config.yaml
attn_scale: 0.125
parallel_block: false
max_grad_norm: 1.0
final_lr_fraction: 0.0
batch_tokens: [16384, 32768, 65536]
max_seq_len: 384
MLP neurons of a small language model. Each row is named by its layer, matrix (gate and up: input weights) and neuron, and shows model dimensions 16-111. Each number is 128 + 32 x the weight over its row's rms, rounded and kept within 0 to 255. Numbers have three digits each. A neuron's up and down rows have the sign that makes its largest values positive.
Before each neuron's rows, "fires on" lists the tokens most often at its 100 highest values on Wikipedia text that the model never trained on.

fires on: " to", " for", " in", "ing", " of", "ed"
L4.gate223:103142142125110143134115139108113121170152108133134066141084131093184119119204145081147078122152136174146094096150140099081052119097070208120160166171090118070146096124078158114104163118151087117154122172141081166157139153122139120090096114100117071098132131079137114156139148060122114074
L4.up223:116219142131083071136120158142199134110213130107162119096155119160162155144108166128168159177136173167102124142174137105136113179117148107114148094141051121090104175056109156101102109147157139173127086153157140170125145133186073117100091110188094130079144149023123120122156139119117107101

fires on: " |", " 0", "\n\n"
L7.gate196:111132063145138096089189156151089037128092100126131116134130161169170136155117168143140111161113092059093106142157171101159126093141170088133108118074101121177118099138125155084161078137143147114125136185152151171138062110173041139176220100092134162085171076133138134145135121119157156044
L7.up196:152121088194116153171140116131119156082143160084137077148126153193130077148138120154136185151115125173140152120143132149064174147110175114169091172143147175112152124086176111122134164130139147176103144175113159151154083098159111165122129137116137168190125113121158106141174138146124073174

fires on: "s", " Education", "ology", "ng", "ry", "ulture"
L3.gate581:082192175092123156092114150099163153170160133121127111069087173137127078126175116112153180106106089108131072120161109106162160040166136195068132202190121129147118092110122133130073125096114068106161105130108087119149119146166137168106143195092126137134124159162130125059150091107137138126
L3.up581:090192170119137166101144117104148151132172135125125105057112182138096105143176113127135179120106095083159067129161129108192179025132128162067138173173111147148105085119146093151099122100101097106163108140088092125137120174154152138132118206108182130121080177152141133057126109111143142129

fires on: ".", " over", " than", ","
L9.gate19:138116118113065112189123132119071156155145063118187142162108164128139101183103166103136147124158102136167133126103110085145180133199136162147132186122107130085136121181107117164167059162107133179143140174146111126135117128104181108169103218096138104135147153094144127094098064095117178156
L9.up19:090123085124114084086113134144099129098192154111141131184069125106076112113087111078143123150151126128151135077118072108143171117121185105102146140105128109074135139109178135127132113170178169129123168131135129151141233144110091131132132171124124138144123146141133126079102148135096086140

fires on: "ge", "l", "g", "rie", "y", "r"
L3.gate342:104130137106141121124118099130172085150117190160122159107115135076166118110100146130137155140169137082157126089139103097132126094170126141144184149132117120119107156135161076128127179103123092144138108153094097162082151083090151086105112182162117148104142101121163089148133140107128100111
L3.up342:194153131108133225110146173120117129145055128183153156157103141185151086076140109146169123156140162068153113062167164142072095084161090126130153127121169094096125125050094130121115102093064126112099165148120127177073100088080098113139096110093094148129178105103132133120156092107120138136

fires on: " in", " of", ";", ",", " near", " to"
L7.gate648:121144105098092119163168191134131130097085132163133142083094130084114118148105081150118085162111119068121082029136126158151140099114108122111152126073124170149118205115170074136128168144193110155111118127148121091094122095053079151116120167132134149126146117100064132164105136120179102123
L7.up648:119157145092143084054096157135112100154128104073122198046164097166144149089156162130118077176108067192152107157108113142109058093137161162151088048154116094108101099107083126098174164092094119087128166126170150119121079117143106175116105165120153096141081115113080131134106126177180097119

fires on: " I", " is", "I", "bi", "|"
L10.gate614:117143069183194112100127128108139121113125189119133106175116159071121097145111147136113104161128131112116117112130131154108127128170127094119064170086108126174139137169150117097076104088166191098131158128113127132163114184107100156098149140139188112103117173100138150156152143099108092102
L10.up614:161125107075129125150172100148095168112095079179098161116098152048112112093115133124091108086142191161168119120100139152095139164206136049138089059144163104126142033182145085104137128107180145138122162100117090150139139113104144079171137112169123135074119142151123086152162070116154138135

fires on: "'", "s", " his"
L9.gate257:114110128119087149125122170133133187110095128114102143138169145094249122158110122121145054151097076168135118094133065088154175158118109116129118091203122130112098123091124189139148163125116060108166172137089175128148140111072111188117138073196063129124115111101139158140131093122159135110
L9.up257:147160125120184158074111071147135105085124120122072121189130128128166083134115125131135153171131135130118118090167115173151111123158110145119086143098104118176110119065119121121140210122144064180077127112118120112150141136061149205066158059150169116148083139136162139097135134086122168072

fires on: "s", "men", " crew"
L3.gate113:131150080103108142146108085116096122071113126113083114103107144141144104084120111058164147109095096136173082173149071114108179141103117117144107205118128124130129183157120193100133131171071093135078144164122112170131074158152136189078135156123123124131154143090104170087086138086211167071
L3.up113:132177096127191134137097130161160205159138096113095109143170082119129133108129112113137168137124112132113094104177072106130205131110081121111050189131122156103076134121145158176141169206085106157062176182153127068115144163077178117087168148126167180121104173127113092133103114146157121081

fires on: "-", " be", " \"", " un", "—"
L10.gate222:168145157099129108134145125153105114148103127113197155218146113088136132117120106124053172190157133085057177119162123144131107095123164104193107108166140147137129103085110143067112147103161135158112104168080111118103171113134129160099158085122176127150112134137100134107120130152130142094
L10.up222:195128170110200139085127083109066112099061110146133075093097136077147064156131147145143166158152142141119116095136081133093125132147134107113163157113134168123068205119136076200104109137138136176141113121164150050143121109160109120110105126155143118160174147118170129105134152110168134107

fires on: " to", " of", "ente", "po", "fa"
L7.gate335:097075166137180197100064136160146158122105129097141143194136104133120106124099133112145127107142126182133129135150153093133111114101144226151176084133174159128095163150126122105089063137117163079143178095057080146124143159182161201126132162100104039174153108092162146125107073175154128095
L7.up335:134123170130137170120130108132090126155183141071085088186095148168086137121094132161132141207079179055152117113156119143158122167141115128091160108143112119131082108140112183145083122160159140083107112153192100155149181152123172122136094101182116074188157145105141116128105149195127114143

fires on: "s", "C", "ity", "an", " years"
L4.gate524:072105150141121154058151066122061167091137115205133168138106167117157119119081143114174176151112172084173103132104111123073122130133133095171195157095162121069148089162114149114083116121179165144109101162115131112076114151155139153147152164091122126114114123167174089162136163084098131133
L4.up524:101103147145132200077184139099110144140080128166123095142081111165140123121118150129183185113111175072133090154098157104119110127136100194177200143112181111171108136173126184116113105114167134179119111152103142116033115130129124144158154119100054133135131091102159102157105120061085127137

fires on: "st", "g", "h", "l", "le", "d"
L4.gate606:070154125154177184140108164092136105146089129089123117113142068069153182167135151163146124054148110200189063168165096176123117070111122121185152134156128154137089120149198123101090123101125096083127127178145148128114144114164127135128162135131068141134154169150120133197081140075138095184
L4.up606:114172135054093167093147179116120121076121095206108067123137159133152103132121113133147074116104081169135070153117125139143136104120067158113174126154131099146112132108099108140139139117136114089176127158105153143084082091086125124103053121144124118169181092155161075228146122081172136159

fires on: "|", " the", " to", " died", " I", " at"
L7.gate276:102132101141147096070120094161165129132147103086178107167083075113141123158094255124131125141117183100126114156175153132155107141073072079145127112128152094156150112084124189092164100140174133089129101125163134086128170146092077134104175132115135169153118114143128146118190126171123116059
L7.up276:127146141154110113125078138133143131155117114124112170152089098070159145079123111132098100133147129144151162144091145145092171130082126086137131079149148103099083070110071164121116116137110105100149105081142097118073184156040130088125132083168141146108158137136137156124172121158158118098

fires on: " |", "y", "N"
L8.gate41:130130157140118140142101142099088172081142100104090139107135149156189082147114104132147159176135109092186112095104088088140170147147178125189179121060131086110120113114085171128126087121097150099123100196134057076143141092165089147125129193139150118133084103142152138136121099099105053129
L8.up41:120115096096121110075089112097146110091112124132088141093117171161144145122122102139195164139146153154122120068093163071126163097159141100180097134101113132150148089120177175118100171133088053095146120222186152106105070088157096140160083159106133124116162058146147160109149124099170099185

fires on: " as", " considered", " that", " name"
L4.gate139:112147156119148115169174172124151106133183146137130134096140113183128160182056140154166088190081122098129102128145129172170095083136120173112122117188137139143097075056095131100106128148133123145136139155160183093147119148131069108155134064148141114196124086128193156074123112061131150097
L4.up139:109156129204152124112124152139135149173159177074154126103110075122085060137046111139101102127138159103133095111169129068212082194084096072190153106199138136177117136090114121154153088187083165174168145176147111125184102130173066195105090109108135092138151160102126128106122143153098147065

fires on: "s", " of", "st", "d", "eg", " in"
L4.gate161:088136146086122141098089080171129145166145125155150137108143068147129120161073112134086095092093104201098106164127133112117160090130089160083106163164137188119068148216108093161102095147110149139102110162159082147174138154137185149123125118165157116107194136086137148125163097162155126067
L4.up161:090151158125108145127106153126094216170071170173126126072114143123110123149079095097143088134136126156076060151113146107134168105119139115102074098178100091131107131126141095143139112173164076166096102177160130129103173147131164132115136092153190142106184156097161130137143130112195102061

fires on: "s", "d", "rs", "ly"
L3.gate458:150119109123105163127149201148124115140132111130098109143152164101142120099094158159143133116136114173150116169098176147129139099149072179059170107158134110157008131179121154136131180160146090105185157148131102128140107100093174120138124162143112194136074129108180128169098130174110164118
L3.up458:125151106132075088109104121115117107083118099150128161104149109180154128101135129255118107188136157104120100101105151123099115110160139131114076119130118182092098124149137093116141173115169139145163108154109122120089232107087129097140069102169101114128134135148133113122165098174126183138

fires on: " |", ",", "-", ".", " -"
L10.gate344:095173115115145157155125167162131132138072153132125184127128081129124127092165110068095080105129116097153131076122126095128090128132129182146123131042138158106124103084172175051112127132066086084192134092114100130142117056164114062207118134193125147150099174160162122145088191111126110133
L10.up344:162095146134155154115102168163152094169155148131095101083136061125133184187159164132096127043076166057144148143146124060108142141167128169112096124146127081093114126094142159089104105116097084062150118083153154119154096147153147129159134075126103077142122138147103109123132050148178116108

fires on: ",", " and", " in", ";", " of", "-"
L10.gate507:123186083121105142095163112119167135108119096093197134119102141148136140105180154171099139160105112157151145188112099137152083149070123204112167162155164164093157127142124075134135170116168056131150153110146151174070097137112140101158100137173086101118147135117104177129136164072191143145
L10.up507:127111113114138125093130135167117141091119198132159124124147190119143095071090101150113071161134088110111092091111189144138100173127119060105183125125109171133135154144091158105093125090182107162096087155110133116131185090121103144176154134128117109132172131094116119164092171059196157135

fires on: ":", " of", " in", " to", "-", " |"
L7.gate313:141136162176118101120116157121117121095175121144152118122108130070105156090138082111051078209131135091095133110129170114110133080173149119116122086124172169146170120153111096119173163239155113122121138136159080136156113087123081156162054130118142169139101144102131076168079121095147127135
L7.up313:112178122118118105127096192140163186072179162180107147106119146107087179117174109067122120145151121144174096120058163166162102089156135188103096169113152082136084137162113129208130140067137177084117174118134126084131135106137123145129084173116103144169155147195123087162149186138140115112

fires on: "ed", "d", ";", "te", "n"
L3.gate694:088167127118137121119141090150140127146077162161112127159103139190119064141169217114170132078070146121144146182169139104119119088179154126098125111072115129123138112128076127163138111155071119107026140155137171161144157089115128132078131156158185103141109096156075117133134144056092122110
L3.up694:149198130163151118094159131116128182120157102098107123147126107160111133138113176063170114200130144065048120166141088197118119166186105121081151068109114136168106170118095065105134158095046203122186083166172160179089150119107119108172137101129120132103122096103154116080176124080132119100

fires on: ",", " of", " in", "\\", " on", " across"
L8.gate512:125158164105124146098127142115094135134074142131113116038133095129110163139132147126077113159224104105156106116216093134122145101120133170138136097182180122134114148106163098142076131159090138171089138081129129113143142188127152146137190059098093105138162118179151175150103070150109111062
L8.up512:118107159101135116153159152180161148036119124120108166127116161050062135143078152141082075200106132130157101152099080183169168127148152148104192155148116189106082075105190123132125150060145133160116136122094169089132089174133188083105112177142104105140154071160119084130111054094112115084

fires on: "°", ":", ",", "′", ".", "p"
L9.gate72:099105158115129108119160070080115145126129142137127157123133102126109083109128221133158104113156152138170166132145074138156099128113134168123120098077150098087102116096147101162105139122077142180112132116107132141179143168117081153050160164093185087067123173135110120136106170110073163123
L9.up72:087132173063131130158097078204126162247143174095074141132101101147185102117117120135113173109136116130104130146101125127092085102137124125098136125127129085120121147181160122101163108151156083153127163190189138127141069124099081093155188057146177123131141113120118110108122170134110162132

fires on: "–", "-", " |", ";", " do"
L9.gate289:144172138184113109135096100119096111144053109121170120170134094121161180135112104126074086135118184177138126128145137075130111121174162113135165120135113166124148099136100093163042146107083112104129128110089143142110131125112115111144169148133087065116215181185145168171128100104172120171
L9.up289:134173109141134119105043149140163105111152110165157156121169137128110177155126129179112060073125145138166138091138133147057148139109160094159072100116129193095165101116155145154110098146152043084114117093136182151146115132095104131164105111136115059098155143134092180118074120138110077117

fires on: " |", ":", "po"
L7.gate200:175121118158119210118101135179172133109140083069160226116096119110089097125117140125144150073104119127101088071158064132133149161131113163194153124077134108179097130045142194168190102130065094095137166110136160143135168119104159139146123131144082144189099148101125113096131072137131126095
L7.up200:111143146113136156094162087161178189116113167070085126094088099103090106136103102076126176109066063109132100118148118194225128165119164125204127113124125123133137140105139165087155141187132115088146135129121164072123135147096174096149138115204146172163106123134134125110119155092138122168

fires on: "s", "ers", " men", "men", "rs", "ors"
L3.gate358:142070120166107139098145107105111119112175169115103084081063132148121074115097124101145101119131153146121156167174115115182141129091109136109082196169162104152101140127161144099118133094082135170116120153186162137172099125147156155189131123154150123141159165130097113134120131085140134151
L3.up358:162148134225113176063117111105130122130164118118136104142054149164143100140092120079144158103129129166106171149141081123210139124078104083127116159124149107150062204172108141144141106121095110105122118129149215087129113126178113148114164134144122085148119177161113125128122130070171135096

fires on: " and", ",", ")"
L10.gate63:140157152109087170116060035187123144130159152082123136163135112162142040058166164093148084161205118153125109133112064137141144157088124205101148128137103126167098148083140098109122107175123142157186116162119129109117139175098157131147137173179154107139171144105083134103177129120130084164
L10.up63:166099161132104182205106149081141135091151142154153146157155104125106162169135106114137109105209110113097108135139153135138144116145135145221114132149103184116092116067164155163129200140178121105126144173150105138150201103160088152139139120158117133188199134138127101131135154174110105191

fires on: ",", " as", " The", " name"
L9.gate291:083111163161117136151158160086174146156084126137114158111094076145129091175172161113080148107108105139180127165125089088143146124139153151220077152104162157098147092115067122166159143220125111144139103142145080128177156133071107122227094176102115129122155113086172072145121135195124107169
L9.up291:132129146224154146119116157153137108163123129153118121106132122148130074166096124111149160114099172198126106145190090130191097110190147052150136139119151121110121109176114168151134142152166118145151125075086159125133113122124094138171150158084165151144108114176092134153097115144161105145

fires on: " pre", " Rel", " reg", " acc", " compl", " exc"
L3.gate289:167134158104080135118111074169134165109095162182086141145102143157152096156110133153150117130158117147071183146111106146150111116138152189085133139114095133139113064123118095155103157119148125063133148128127168120202088124133120121141116116121144103109170201169092176060146138114113130099
L3.up289:162143129108068161127126109154109107128171170110104178133093148133119148140171139137183070130174143137089179104108108190149104142177137086058136129136141129116093105084098124156111174120102168109135150127081204161127109134145106152143060139123150110145078176118075161107148152112089139189

fires on: " |", " a", " acc", " int", "athi"
L9.gate614:086098162114097117118093141086147144121095122088141133179130169091109085104167129156189106134120121147107138165113089140122136121153155129172163159076110101092144093114112148083049149119170079061180131101099172117118148171137098093077178125138129137101099144050126146108100137146100106115
L9.up614:165106087136166090129138072149114117137175146169192100131072112128093131072147158159173145101100093163099144149130159192089192105073150127113120156144074137135178099162126148090114117141116092079132204201103200090149119084131140118137117093155174127143120180105051076108127135123117125155

fires on: ".", " was", " be", ",", ":", " as"
L10.gate514:174105131158147098076099136076134168153166058094150110151148141195121075117067186121109132142087119123090104154115204097130164096129203114159133102134157115122118118111149188095141100198180163117110118142122153124163155082111182143149100171109163147148128070056167127137146112147107152079
L10.up514:149105115136150173176182128124135211136175129155122115117135125141147068121134130100172138159147152161127103119142155126148095163171154110175072200123151127127172057178135165209149040108128157116121139163119145121162180110121110109172114149103125118103139115102097152125098129121085100105

fires on: "s", "ed", "ib", "ing", "st"
L4.gate492:124146131119107106123104148142139187106189144151141103136177129126151157143150044089147085151105069131093136129143167084127167114116123142148100149129073174162128115188110070062124100105061118120134127125182104132108104179125161156086128191120081159170097122095134123102162098070115123124
L4.up492:159168108090098109156098136102081137136135052171097083110122162117092143181125148110137101085116067076099178149082127091092127140189115099101079148106159170138125097108127078111123127143143117132107153123125129090109154084107174091147118138146118100101107118116163139153138102100124111161

fires on: " |", ",", " (", " –", " is"
L7.gate476:145189166131090114057133140113158110110072168133129120136138117137076175128151104161103105174134169108169184137081202086107137144116153090126096059105111088144080137162181088066139127079125122096153133174113143122158186134097078058077139147099162127106108145151096151122088064118148136120
L7.up476:104105150158105136120083147092136138195138110141145133111144136152170095147145073080133135161096125136122161112134092104090162128101175125130103062093112155157090086096148105103119179159127145089101113182115114116220175119137137061130098165123190092117106133100202073139123152116125103088

fires on: "ing", "h", "e", "ve", "ed", "cing"
L4.gate662:069074152115155172112135155137116133158114130190140099177154107152124106105201090146139141159107117162106132120131116099092153149107126112191159123177171156116148126155091099149139093157147105115161142151164120148114077153138145082133049176106098099107174134189159173121159033112134097109
L4.up662:111163125180136168132130168112143197147175145124155164153199116089106145135137156136137162163099089155147176111127127111164110143117130150135118114149062110138101096073167121090126107083088180113130097120127095191143096121128145157158103152171117094059123080128130189120143134182080107157

fires on: ",", " to", " on", " at", " and", ";"
L10.gate478:141144108141112139145170137114146119121148104125156117130112093164086100164116120082108092128109182134172125173067150153202067136114133188160188174070092212144138167159137108096149136046133107148146053181091150160139161156122137070193123114127168083151129194098098063140078114145146124149
L10.up478:119132109162106096119161111134116127102109128112108118165161151168128094094145075102186104135163140143095152117121126145130125108050148140140165135096111138197098157111113099029110092060116120170134076106118149143158136102201157098096150095085125154190140116135128091088123154104096087168

fires on: " with", " of", " a", " has", ",", " and"
L7.gate382:074189095214127095200129056124136163141136162166132134135098146118138124071157120127134124135178138185108120099121137094070126132159114162141157128119111082175100111099141117089108115135163136158164165173137179143100127167178141119110098087153109174112171195111107099083138143102071092134
L7.up382:131145080176132124177109117125078038087105105126082143131150152103159135124073159149103100095128134152112156142145125175114181159146123139160162157124156099183076170113108113103130120103184154143165126168128189159116119146175166098110139100201141152163182156076129147107112141070120094130

fires on: " by", "omi", " at", "ip", ")"
L7.gate150:138126122169088138092171075163114162143137157092140166109088108155121128111112115082110129157165139145202141124083125081113126134033154141117128108176168138146142127106123094125133128146118108155156163123116100209153117220109088158138091139182086184119153119124168163167181108090116089125
L7.up150:127129121157144143083119132169155145148093107089125174131061114124075124141078137144136119102132064160087102149104157140150119056088131097117111138067099156135053106103174123146160186089186163131170043207161087129135106132087111080131080170113123126137120103174158169127127121148113149139

fires on: " |", ".", ")", "\"", " in", "}"
L8.gate65:131111096100123059131144108148143164106120149111142178128098126124128138099153060143110145098179127140105190147102140065131090131147134080129178199125139155146125080081154150101088142138115111097088131146155158095075175151156131114163086195135097127146084165235141131152051114115169057117
L8.up65:091123086148146167121136126133117118106093159156057168139088149101138083110166139184125130095130127156113120111139171068089155131142116096173165141128216085161139110128166173117090175088134135112128089149160181087113165102207151116139097129110135162092004158190119118147087100156138102101

fires on: ":", " |", ".", "|", "′", "esc"
L10.gate683:150084126109160145094141105065088208165102137132174164116119130084060117085122169140129136121119099129110109146130096071110124075091124166085109105055142118108050120112124133232151171152125161125179122157082214160166131173104124121162130091130077138144099223108124137144032113097091137136
L10.up683:094107140103118109151129137123131152122154158154178188126161061118092125103160198090121102164107122121106122156137124133179139152156137064142118111131133143130151149198145145122178132193103156093144104112073120137108172117105147109190107079138158143145179130116166040107108137132091130086

fires on: " |", "|", ";"
L7.gate13:111076132121090097123107132109134135099097122188161140078097110138134126108128199159147116110176090057166143119122133132131137143127170118200121153093119165183073097100093150128182146092065155112124111172175109169103066102148104067130166183100172125120165138114108143099203171118138142091
L7.up13:100185118238102110092137116108136098118102168147124118106140055102156148143131212136164171131099106127131113139154097148182100141100168137143064094138149114133128169127136092072188130057096118153105143163130146148091153103108100095125165164143148121134161130107103140155167087116139108121

fires on: " than", " as", " to", " over", "-", "or"
L7.gate230:157100157138077159081088125135129124198159122155161149187155164110097131098136086181087118161113158180162165159099172170135105152247173153056187171102152148197115141123120102183093091144153124166136180126149094106126148124144124095149108123171213098126080140122122176099135073133110113111
L7.up230:148054143112165115123083150126154150116180064117155187125101177105089147160066148076163090151125144086084149121076121130147154154119104135126149140127138128159121148179186109143147024214146118091155150077146118151138116106107139170099168166169138140140127134114076153091176129107181083175

fires on: "ac", "ap", "gin", " Mac", "cc", " Mc"
L3.gate382:176145106110127162111179081091138145135137124144137143161191121151144181129077134109130131146083102072161101114078155147122107127092181187123122162110112098109158190181080150087144156134132103104107143121111114124166137157203101084124103046138107075128176142106156155168101140112179107088
L3.up382:175145105154068141064220097094157124121112150164133089170176125159130142094122155116108104126113168102168106106120143146114068143149137138099110141124153064113175114181143173078122141145160116158124137155148110149149137177187150143090115083166086086159157125092157150203164109093180133084

fires on: " as", ")", ":", " example", " name", "History"
L7.gate325:141112138104143136103133190093144126144125110137078106147184129149093066177098163153165080133116062119192066110197148161218118116145172068105098081166057169111141118122127157120134111157112124125131165156102130107097121149126096164134171095201142167090150089108184138110111205104103123111
L7.up325:138112152072213128110092096131149105177147131155173075108122096154113137142079128161198096125094111128113144157187151129141107144151171083142149150120109118083160098113158150119120127173155145114053090171180143187116093132098046126206159167157142183125205090139136082161116111090121137098

fires on: " |", " bi", "ci", " Bi"
L8.gate622:095108114178123125169124154115113154131170117159115151130152132148107104118071148112139106109096120109180154115139122151160150183160076185115128150137122155135091099068172179079112074120147169094172131131121172146116155120131119096154122157152113169174101119146092092121151112138121128156
L8.up622:156139153098155117082113094146115142139138150193127133141112132119123081121140117071117162137092142129149157143129166161162099138073136094172124125127167156065140115204152182119111120150102136101149139144120189088132180135179115114118114170126127122139071137123107112106128174174148136133

fires on: " |", "vi", "la", "k", "zi", "O"
L7.gate522:069130119107145150137101158135145137116112137146130107137126159166144118137149198151061161116104080060111175148148136112145187131094149136174155105077117122131155057131149155182154172121148102121194126122199056122103107091117133125121194220110153126138128169126147173216143140129154117154
L7.up522:105150111092141098152114153144106111128136150159130097107122085109124104137130177174085130168109154141084174155191125100142064157065099152151114155101103085111139118142100106107131132086113135123157112167136091141121156131140229116201177118097144113184076154127131104153123156134112112140

fires on: " |", "\"", ":", ",", " /"
L7.gate283:120138103167162105081109145185172113146118089150142153157100094113076152166117191133075157179083123061093143150130135080106211201136119106131104113103123148158131092107135099140124123150108174153214134175121122116137139079127191076095126155118159097103122159087066114123101095122164133145
L7.up283:218163158131122195128136147171138166092138109137127141155116135167090141160107151108168129060104112114103150153076143149085118135142152089127141114095128136130131135105144138064125177141130115099101123161128101125147125172117123162126158202126139067134086132081218100065165158097100132084

fires on: "L", "P", "R", "G", "N"
L3.gate626:124154155158087191103132106166147126090098182118142103157137133090136149129043141140165151135151142067128149085169100074128203084150090108160223108144140138105132139166139139104113138192104117076096090140172124134053090110080143140134087137100145125074105118170143166100128090188072138171
L3.up626:116069145131133111108092114100138141050153125119132134109216110121115190092129131127165090164161150123087116119113142141100098093199112145171146123057127161103134101109102145128100194084139065117180070122145231150122157114132102180076115137115085103150094121134137087160070185133142133121

fires on: ","
L8.gate545:094141198083078128086134126214125166144110129111182132119131147191148168102102131148159104113123126124158205158124149152126159172141173139082078096132128121156147180108132143117113136160102131079110120081161109154145136154087166122161106210082104134129138123180122119149109119149166127104
L8.up545:108177162090106125108185138140131120113158156146129129129148139115195142126086125149107094176116127139138104115147149158174161168101176154108143158157132098143124135086142158140107118102160130151156131141191154176121155144168132142119141192123072138176141096110101098183096117131123194078

fires on: "-", " \"", "—", "sp", " un"
L10.gate381:176136134119164140126126106117077155134064135160134087180084108124146110133131169050131148174101151137105115140119142131133150109204173133120145117097107188107131143142115163133132138184191120113119156105106153125111137067133132128119143073172147093111084101140083132142113120087105198106
L10.up381:101127097075094109103168096146114077153089069158117089094183152094156118139167146142140149158118113122117071111107090073146121100172084114114116160113099205156099147131188151196088143178095131156154147197072120147098127184100107073171110127127143080083147159153108121102155129105045135110

fires on: " 18", " 17", " of", " 184", "pre", "po"
L8.gate653:144115136103158187129101102103098125058105138111107084145119152124151098097073116107087129177172181167177179099125079142067057103168111168113136107140109103150077159131106083110149140168162171098155174118079106128175109101183129137150145192107088153142146172136143093140151092164127086162
L8.up653:151178122179154067143100129194207116139107200107129089090123165120042180100136151180076146111137152131197137130121145152111050124153134144116101107175156127142083174123127177170140132134139113101105165072129123120140156109124100115106130136111177183113193132130122120127118118130098053116

fires on: " due", "ed", "ing", " announced", " following", "ate"
L3.gate547:102176110104119117103120116114136169161150139156096114125132110101158113185095116130141109154068114097178132087128157074161108097102118076153120128184107133138162101145136114139155130142123105133160091142138172132175120147154153147114145150133160146125141110107106131101191073142107019046
L3.up547:100119168095117140132108154109188147215157089126097116162161142189153179174155143141153112121107089111128090120100144144110127141115112144112139179150150145149135109104117059170139116118179105154111094153134130127122074146135124118128102171092145135100093084147151093149171095160095067135

fires on: ",", "=", " in", " (", " of", ":"
L8.gate149:110150117136108129123203127144184109083157126119085135135121081107136093130149104099114171130146139179076133175154147152127140097169127188188085162100119148115106145078125090151084127182132115071131159127154113105145087106076177137137111125189097172146135110112037132089059142140114186141
L8.up149:128167184136122178132129086156150095107109103186095139113121154118153122101093089122114110208149118107085161104125111165141088104125069146163122146126134114136113116107135103098123121134119092153116113046063145099076113121177132138194155099171104175190178135118106131124153071118071171125

fires on: " m", "S", "N", ".", "n", "d"
L8.gate205:159142156161136066110106078095177120116116088141124152158103134094152100137112089142088132102048107145136121146156121070129121105069130072190133115130112120161121146091118090139124130124091151128140100116206119146132083085104137184131090128099121190120147100156161162128125095162104062125
L8.up205:164154147092148114072087132081145130162126107128114142134138171136062099137131140076146093129122125171141101177135134104143186152142116157161138092149128103115122083108150185135160163205167120111127147144207116106136127161105139117177140152118052128079156105084141120089158069131088132143

fires on: " more", " this", " of", " that", " a", " in"
L7.gate266:136119175106141135182113123114105180104159181123114110224099136115127105095107134118117106130142116083149112118101107145129159091135120188068108197084126131133161191092133132172151118105142130149140121128129152084082120143151124136174208148108103108117080101138201108184084124072086176098
L7.up266:170080092131118109142092176067079194110143143117091081142090096086107103126114122137110106143171067075159150080146101088107104112125112124079093160116115104176115179083087112211121142112121124148146077126061074117090095097164124094144156085106105177120081099123165068170098090084103128139

fires on: ",", " in", " of", "\n\n", " to"
L7.gate212:108157187124118089116133161138158161048128100152177165095105105116138166142121138105152166202187094141128073138125079138168108174192109164119104136125162154110121136074140081140128123176161157141099125090153125062109174083117154154124109142151112137130114131159077103125108066192135143127
L7.up212:122196139131119164113138153099150155145121124096152154117138081087117133083170099115177129203170102055084101144169186176163098080096140149185175178142174134123104082076161096190064106133112131133139106116108128085148142145149192143125101113123077197101095129136067085152135131152084146095

fires on: " which", " have", " that"
L9.gate495:118176148159083113120130147120175097118102142167115142175078211128099152095123101131125059154105112144153103162123094099109163110195122166143106097105097146163150119074148157151135096111194106143092141068160129125094145133134098163139159124088068086162138093145168126168183164100113130095
L9.up495:126147125100126057182095102134107127168066132143053120122128057092124124085072131093083118136155115135154167158153142111153061185203139175088143135132150118133083129175157076130056160174054092113186176090134131116161117065163173186162084109171090122153095086171075147115137127121115122130